MLP neurons of a small language model. Each row is named by its layer, matrix (up: input weights) and neuron, and shows model dimensions 144-271. Each number is 200 + 30 x the weight over its row's rms, rounded and kept within 0 to 999.
Before each neuron's rows, "fires after" lists the tokens most often just before its 100 highest values on Wikipedia text that the model never trained on.

fires after: "s", "y", "on", " St", "en"
L3.up1044,246,183,195,186,186,245,169,219,171,138,167,172,219,265,198,161,197,165,176,190,197,202,176,216,211,206,185,254,192,249,218,178,127,227,206,197,243,166,238,230,170,212,213,186,140,194,220,188,213,263,164,196,172,209,200,155,158,223,198,201,193,223,226,201,217,173,171,204,175,209,251,202,190,212,227,164,212,188,210,231,197,197,217,213,142,233,200,150,184,242,200,200,252,209,237,163,209,192,149,202,168,222,200,196,194,184,181,213,163,193,277,219,154,178,141,173,199,255,252,226,193,194,220,252,164,230,196,264

fires after: ".", " On", " F", " T", " Mo", " Bu"
L3.up24,174,224,138,193,178,162,149,179,201,243,179,199,138,191,201,158,182,198,193,137,206,154,225,219,230,258,255,193,169,267,142,218,155,197,230,232,159,146,190,216,160,203,188,186,249,190,199,146,214,184,186,207,166,205,195,195,187,150,244,196,209,223,212,206,191,243,209,194,214,186,167,205,219,183,200,193,236,214,256,239,122,215,234,172,205,173,163,183,169,227,218,216,161,229,205,216,208,166,184,205,228,189,167,171,221,218,172,193,217,147,257,199,158,197,219,190,205,213,185,204,228,165,223,168,216,192,176,246

fires after: "\n", " (", "==", "==="
L6.up687,202,158,273,212,195,197,201,197,200,196,246,174,165,203,199,185,188,208,254,184,222,151,198,247,179,190,185,197,147,202,202,181,226,212,263,232,175,209,193,190,151,154,221,183,254,242,157,187,251,216,194,193,166,210,155,229,190,207,224,188,202,188,201,208,179,178,222,162,168,165,193,190,165,187,203,172,228,224,190,259,202,265,245,188,160,267,236,216,196,230,222,192,199,201,119,224,187,221,225,223,192,201,179,208,160,186,215,252,239,203,219,237,219,232,259,140,222,215,236,212,131,205,230,190,207,234,207,209

fires after: "e", "en", "n", "s", "re", "p"
L4.up1206,224,174,208,204,203,189,179,206,191,213,221,249,162,184,204,184,202,221,222,160,198,216,155,208,191,203,181,212,180,148,256,191,224,182,232,178,187,170,212,216,214,177,214,212,185,175,178,161,235,270,197,176,164,201,263,167,187,232,163,228,209,225,211,184,223,235,195,205,221,209,231,143,230,210,216,192,168,231,175,174,207,191,224,175,129,247,207,220,150,200,169,160,195,230,117,181,195,205,221,267,202,220,163,203,231,170,215,207,180,179,196,192,146,259,131,192,201,234,193,219,184,136,169,257,208,217,155,230

fires after: " ", "n", "s", "en", " de"
L3.up576,186,181,186,209,203,175,187,183,159,172,252,200,194,188,199,165,206,244,189,126,189,265,255,171,142,200,163,264,234,212,191,185,179,197,208,116,177,215,241,221,200,237,188,184,193,160,219,203,261,190,183,128,200,203,181,151,210,225,221,174,197,221,241,226,212,180,195,176,216,263,236,244,181,180,225,193,194,202,246,200,156,177,168,191,228,227,208,228,235,268,188,183,236,206,169,155,197,218,185,197,161,165,217,250,206,182,204,219,233,178,238,161,199,141,205,180,161,160,287,213,174,192,216,254,151,207,197,189

fires after: " F", " Je", " T", " ca", " Ne"
L3.up394,212,208,146,160,199,238,186,149,165,172,192,233,163,188,168,205,233,232,189,205,227,158,228,230,148,217,228,166,198,238,213,209,173,205,200,200,223,187,169,213,211,182,244,219,215,145,254,189,177,224,219,208,150,151,181,193,173,174,231,235,191,240,200,221,163,172,211,193,219,202,218,227,208,240,193,190,151,181,220,217,186,151,269,184,184,189,154,195,239,249,208,240,214,225,229,226,168,232,223,198,205,254,144,171,188,213,244,209,192,167,175,204,188,172,252,196,181,203,221,170,208,176,229,177,190,232,142,212

fires after: " ex", "au", " co", " tr", "ol"
L3.up418,235,220,175,156,228,199,151,153,235,181,206,235,154,199,155,148,249,187,200,175,151,140,241,177,171,223,173,198,213,205,280,212,211,233,187,198,174,162,273,223,205,244,218,220,183,166,148,208,210,225,216,195,199,164,185,185,237,217,192,171,238,210,203,191,196,171,151,239,213,192,164,223,197,173,222,160,214,215,182,231,209,237,210,223,197,241,207,237,245,181,235,214,197,146,165,179,214,245,225,186,194,151,229,215,198,223,239,228,211,240,167,202,218,249,172,158,242,213,167,270,172,206,233,179,236,214,206,189

fires after: "and", "ru", "le", "da", " Char", " Le"
L3.up296,183,162,218,220,260,186,219,197,171,206,228,136,211,236,159,220,186,249,193,145,220,209,277,213,175,254,186,232,144,227,247,161,210,216,204,238,208,197,161,255,244,220,238,200,204,234,192,182,207,252,191,159,154,251,208,235,200,170,231,201,197,238,216,176,192,211,188,191,181,216,206,256,206,229,223,205,180,175,183,266,168,224,263,204,238,221,217,208,162,217,155,182,226,213,196,176,245,204,178,173,210,178,209,226,159,197,174,173,204,162,230,174,216,172,180,215,205,246,189,196,208,177,152,222,273,231,157,193

fires after: "s", " re", "es", "is"
L4.up316,272,165,177,154,238,161,195,122,198,164,198,261,225,249,190,209,184,198,251,256,145,221,179,235,190,170,239,207,234,217,161,172,188,179,207,162,183,180,185,218,184,195,175,190,205,170,250,200,192,166,272,200,138,205,236,201,134,212,182,176,172,221,216,220,260,182,195,157,175,226,162,198,205,239,220,209,162,202,182,209,208,196,184,186,199,235,205,184,204,233,195,213,196,217,192,188,219,207,216,187,225,253,253,238,238,121,197,193,210,190,208,207,241,214,201,164,185,182,205,191,188,255,192,192,209,171,214,272

fires after: " Ca", " C", " Du", "ru", "ca"
L4.up54,200,175,195,209,183,208,197,196,199,209,189,181,254,148,155,212,237,160,194,201,205,205,216,165,251,194,159,149,194,220,196,149,208,239,202,192,255,162,225,167,201,161,199,190,173,199,209,203,175,212,249,181,217,125,184,146,205,185,224,231,241,211,162,181,220,157,219,151,207,131,219,226,192,200,179,192,206,234,239,194,176,156,231,223,163,161,230,233,233,213,255,204,178,174,236,195,194,208,223,196,155,182,162,223,220,229,215,158,179,214,185,205,220,207,181,192,196,258,143,264,184,198,221,157,181,192,191,219

fires after: " ", " 1", " 2", " 5", " 3"
L4.up256,209,200,175,164,202,223,182,251,170,275,160,214,152,224,170,167,186,237,166,192,195,214,126,228,157,143,260,232,214,207,224,174,229,195,178,150,231,196,204,222,148,190,175,241,225,217,169,196,159,195,211,244,238,200,188,158,215,207,145,133,209,191,184,203,252,196,170,237,181,242,207,229,152,218,192,159,166,176,186,160,212,193,227,215,256,146,186,244,177,195,210,215,197,192,217,225,163,169,194,235,234,238,218,229,198,217,220,175,184,152,218,161,229,263,204,184,189,185,196,211,169,177,180,252,211,215,193,216

fires after: "on", "it", "f", "st", " Con"
L4.up1228,194,212,202,208,195,226,223,187,223,238,213,192,220,175,165,192,213,219,208,190,209,202,272,201,212,213,189,248,242,178,142,198,181,220,203,183,181,229,213,219,196,267,170,243,215,202,193,182,164,228,203,225,187,231,192,209,211,153,177,158,196,204,199,198,192,87,196,163,174,221,266,215,131,170,207,213,206,183,171,226,221,174,240,174,149,189,192,176,175,186,256,196,183,192,175,149,157,193,243,167,171,195,229,180,205,232,210,223,198,179,270,202,238,156,191,178,268,176,185,184,198,225,226,169,164,183,189,154

fires after: "la", " Pla", " Bo", "o", "lo"
L3.up334,195,186,172,241,225,255,196,257,193,189,240,197,178,199,216,210,273,192,135,190,222,199,235,235,215,224,169,204,185,154,259,189,221,171,155,212,187,226,168,198,229,207,186,212,222,148,164,190,234,187,153,164,226,191,200,142,194,231,203,195,190,186,227,148,216,201,178,218,246,300,244,191,202,195,173,218,206,177,162,175,196,233,219,184,184,233,252,194,171,237,214,202,213,252,232,229,216,231,190,165,211,195,167,205,194,221,247,205,193,204,191,183,186,214,218,155,211,169,181,202,185,154,178,187,168,134,228,183

fires after: "A", "D", "P", "C", ".", "W"
L3.up537,208,176,227,180,174,157,151,205,176,211,212,153,192,213,161,201,227,168,194,187,189,165,239,192,196,184,194,249,159,250,164,200,201,166,253,209,209,194,193,182,174,183,156,229,205,171,193,173,197,198,191,201,244,171,240,211,192,191,208,255,205,220,193,194,256,185,241,197,240,188,209,215,150,231,192,193,160,196,189,221,202,280,191,191,227,201,218,191,231,188,199,233,180,127,172,266,207,178,150,158,209,154,141,168,245,230,170,201,150,209,192,224,174,230,172,206,190,254,225,178,197,212,216,192,218,213,208,225

fires after: " ", " K", " in", " E", "-", "k"
L4.up1087,211,185,224,205,227,146,210,202,188,184,240,180,174,270,201,172,196,201,199,137,239,185,164,194,202,167,184,232,207,203,180,218,221,236,177,161,217,246,202,172,212,265,247,164,199,225,227,165,194,202,149,175,194,200,215,247,259,161,157,246,210,200,228,201,189,202,207,262,237,203,187,188,216,167,206,212,197,246,224,149,170,200,170,168,212,203,236,220,214,191,212,195,178,178,257,226,253,212,218,212,213,193,202,196,183,211,181,189,203,181,206,203,253,188,206,180,226,152,199,170,177,207,232,262,209,152,177,144

fires after: "k", " K", "g", "O"
L4.up1140,182,187,186,180,194,188,166,259,209,215,202,172,158,186,215,166,232,225,191,197,196,203,200,194,198,163,221,166,163,233,177,196,204,222,186,194,179,215,153,207,149,175,194,230,183,211,165,183,209,187,199,195,143,181,184,203,286,186,214,167,264,190,222,208,260,264,196,196,186,235,239,194,214,149,199,238,181,217,156,191,240,228,191,235,217,150,204,171,227,230,155,129,254,212,238,197,223,215,217,179,212,252,174,201,181,225,190,188,111,189,180,217,175,212,241,175,207,256,189,226,183,206,185,253,253,197,272,211

fires after: " |", " (", " the", ":", "\n"
L3.up601,129,145,240,175,189,214,263,203,144,238,234,226,187,175,181,174,136,206,154,206,217,240,202,214,189,206,178,236,205,185,183,202,160,224,252,188,173,256,239,165,140,154,184,209,203,196,212,208,237,188,197,210,193,192,159,210,223,230,225,175,158,174,169,207,253,203,264,186,199,189,192,181,242,180,181,200,179,269,199,245,182,192,214,166,233,189,189,258,212,212,179,200,153,153,185,220,229,188,224,243,204,137,221,157,150,193,230,251,209,164,214,168,232,244,223,196,231,168,236,211,221,209,204,230,190,189,204,181

fires after: ".", " E", "ur", ").", "A", " "
L3.up169,191,204,234,200,186,196,199,175,216,205,201,183,260,199,139,201,193,181,180,237,167,177,231,151,184,181,167,232,192,205,238,236,217,167,220,210,197,186,231,128,181,204,194,209,244,203,208,126,174,203,184,174,202,179,201,190,219,150,195,252,195,228,176,195,197,220,168,210,203,172,207,186,215,199,234,170,198,201,144,260,208,170,197,211,214,219,149,150,178,173,182,196,195,189,115,207,235,194,191,203,255,199,155,195,197,212,188,239,208,164,165,249,182,202,208,218,130,215,111,199,162,186,186,191,187,231,174,268

fires after: "–", " 3", " 6", " 1", " a"
L4.up438,244,185,185,187,189,228,201,318,182,208,206,230,172,216,159,189,233,181,158,212,236,214,226,220,193,171,161,236,215,215,184,173,277,189,236,181,213,207,229,256,232,170,212,262,184,183,263,161,210,212,224,215,252,187,188,230,256,213,207,212,158,130,216,190,174,230,202,208,185,237,242,223,232,218,174,204,200,196,136,217,228,225,198,178,208,212,208,192,202,221,221,194,199,177,193,171,199,189,203,217,226,202,268,171,206,248,218,231,219,131,221,198,263,233,179,222,197,204,229,180,212,244,157,200,178,203,172,212

fires after: " h", " He", " he", " Ha", "s"
L3.up823,171,209,219,175,203,191,215,203,250,151,233,208,218,141,198,196,184,118,162,183,154,153,190,235,209,179,136,210,204,202,174,175,196,171,192,227,158,265,240,176,185,231,153,173,179,161,224,140,188,185,249,189,210,210,203,213,140,213,138,182,155,214,206,245,221,196,187,201,248,147,244,231,243,189,155,172,182,188,234,224,168,211,190,199,207,149,231,191,206,213,183,228,237,188,171,179,195,234,218,174,194,180,170,185,213,195,222,190,168,232,181,180,173,228,215,162,186,226,245,202,227,274,158,218,190,147,207,215

fires after: " a", "cc", " in", "mm", " imp", " |"
L4.up220,215,202,154,155,222,136,228,202,168,226,242,172,151,229,221,180,208,234,198,231,166,172,266,183,185,204,208,188,201,209,170,213,192,193,285,234,215,226,229,137,203,184,154,230,184,235,180,188,216,173,203,214,200,251,146,174,247,209,219,248,237,152,176,189,196,229,164,249,189,217,189,157,224,158,216,185,196,230,197,211,218,194,128,256,175,185,269,207,165,167,181,205,178,176,209,162,172,146,243,174,168,184,227,179,232,196,213,190,205,173,241,205,200,208,230,205,185,201,200,217,195,240,251,142,164,245,257,254

fires after: "us", " in", " A", "u", "cc", "sa"
L4.up762,240,135,256,185,213,202,213,250,184,233,200,199,104,220,218,183,185,191,243,187,223,183,250,182,183,180,207,168,188,239,239,198,224,197,228,226,164,244,150,187,198,222,163,216,193,193,219,215,194,218,183,181,246,218,215,198,196,179,171,150,235,199,198,181,207,242,218,259,144,239,232,164,235,139,204,151,196,222,214,230,189,202,161,206,218,199,268,223,223,214,197,205,182,243,166,220,188,173,202,164,222,194,161,188,232,192,190,225,129,239,264,188,185,221,225,194,207,215,245,183,230,202,221,190,219,212,247,207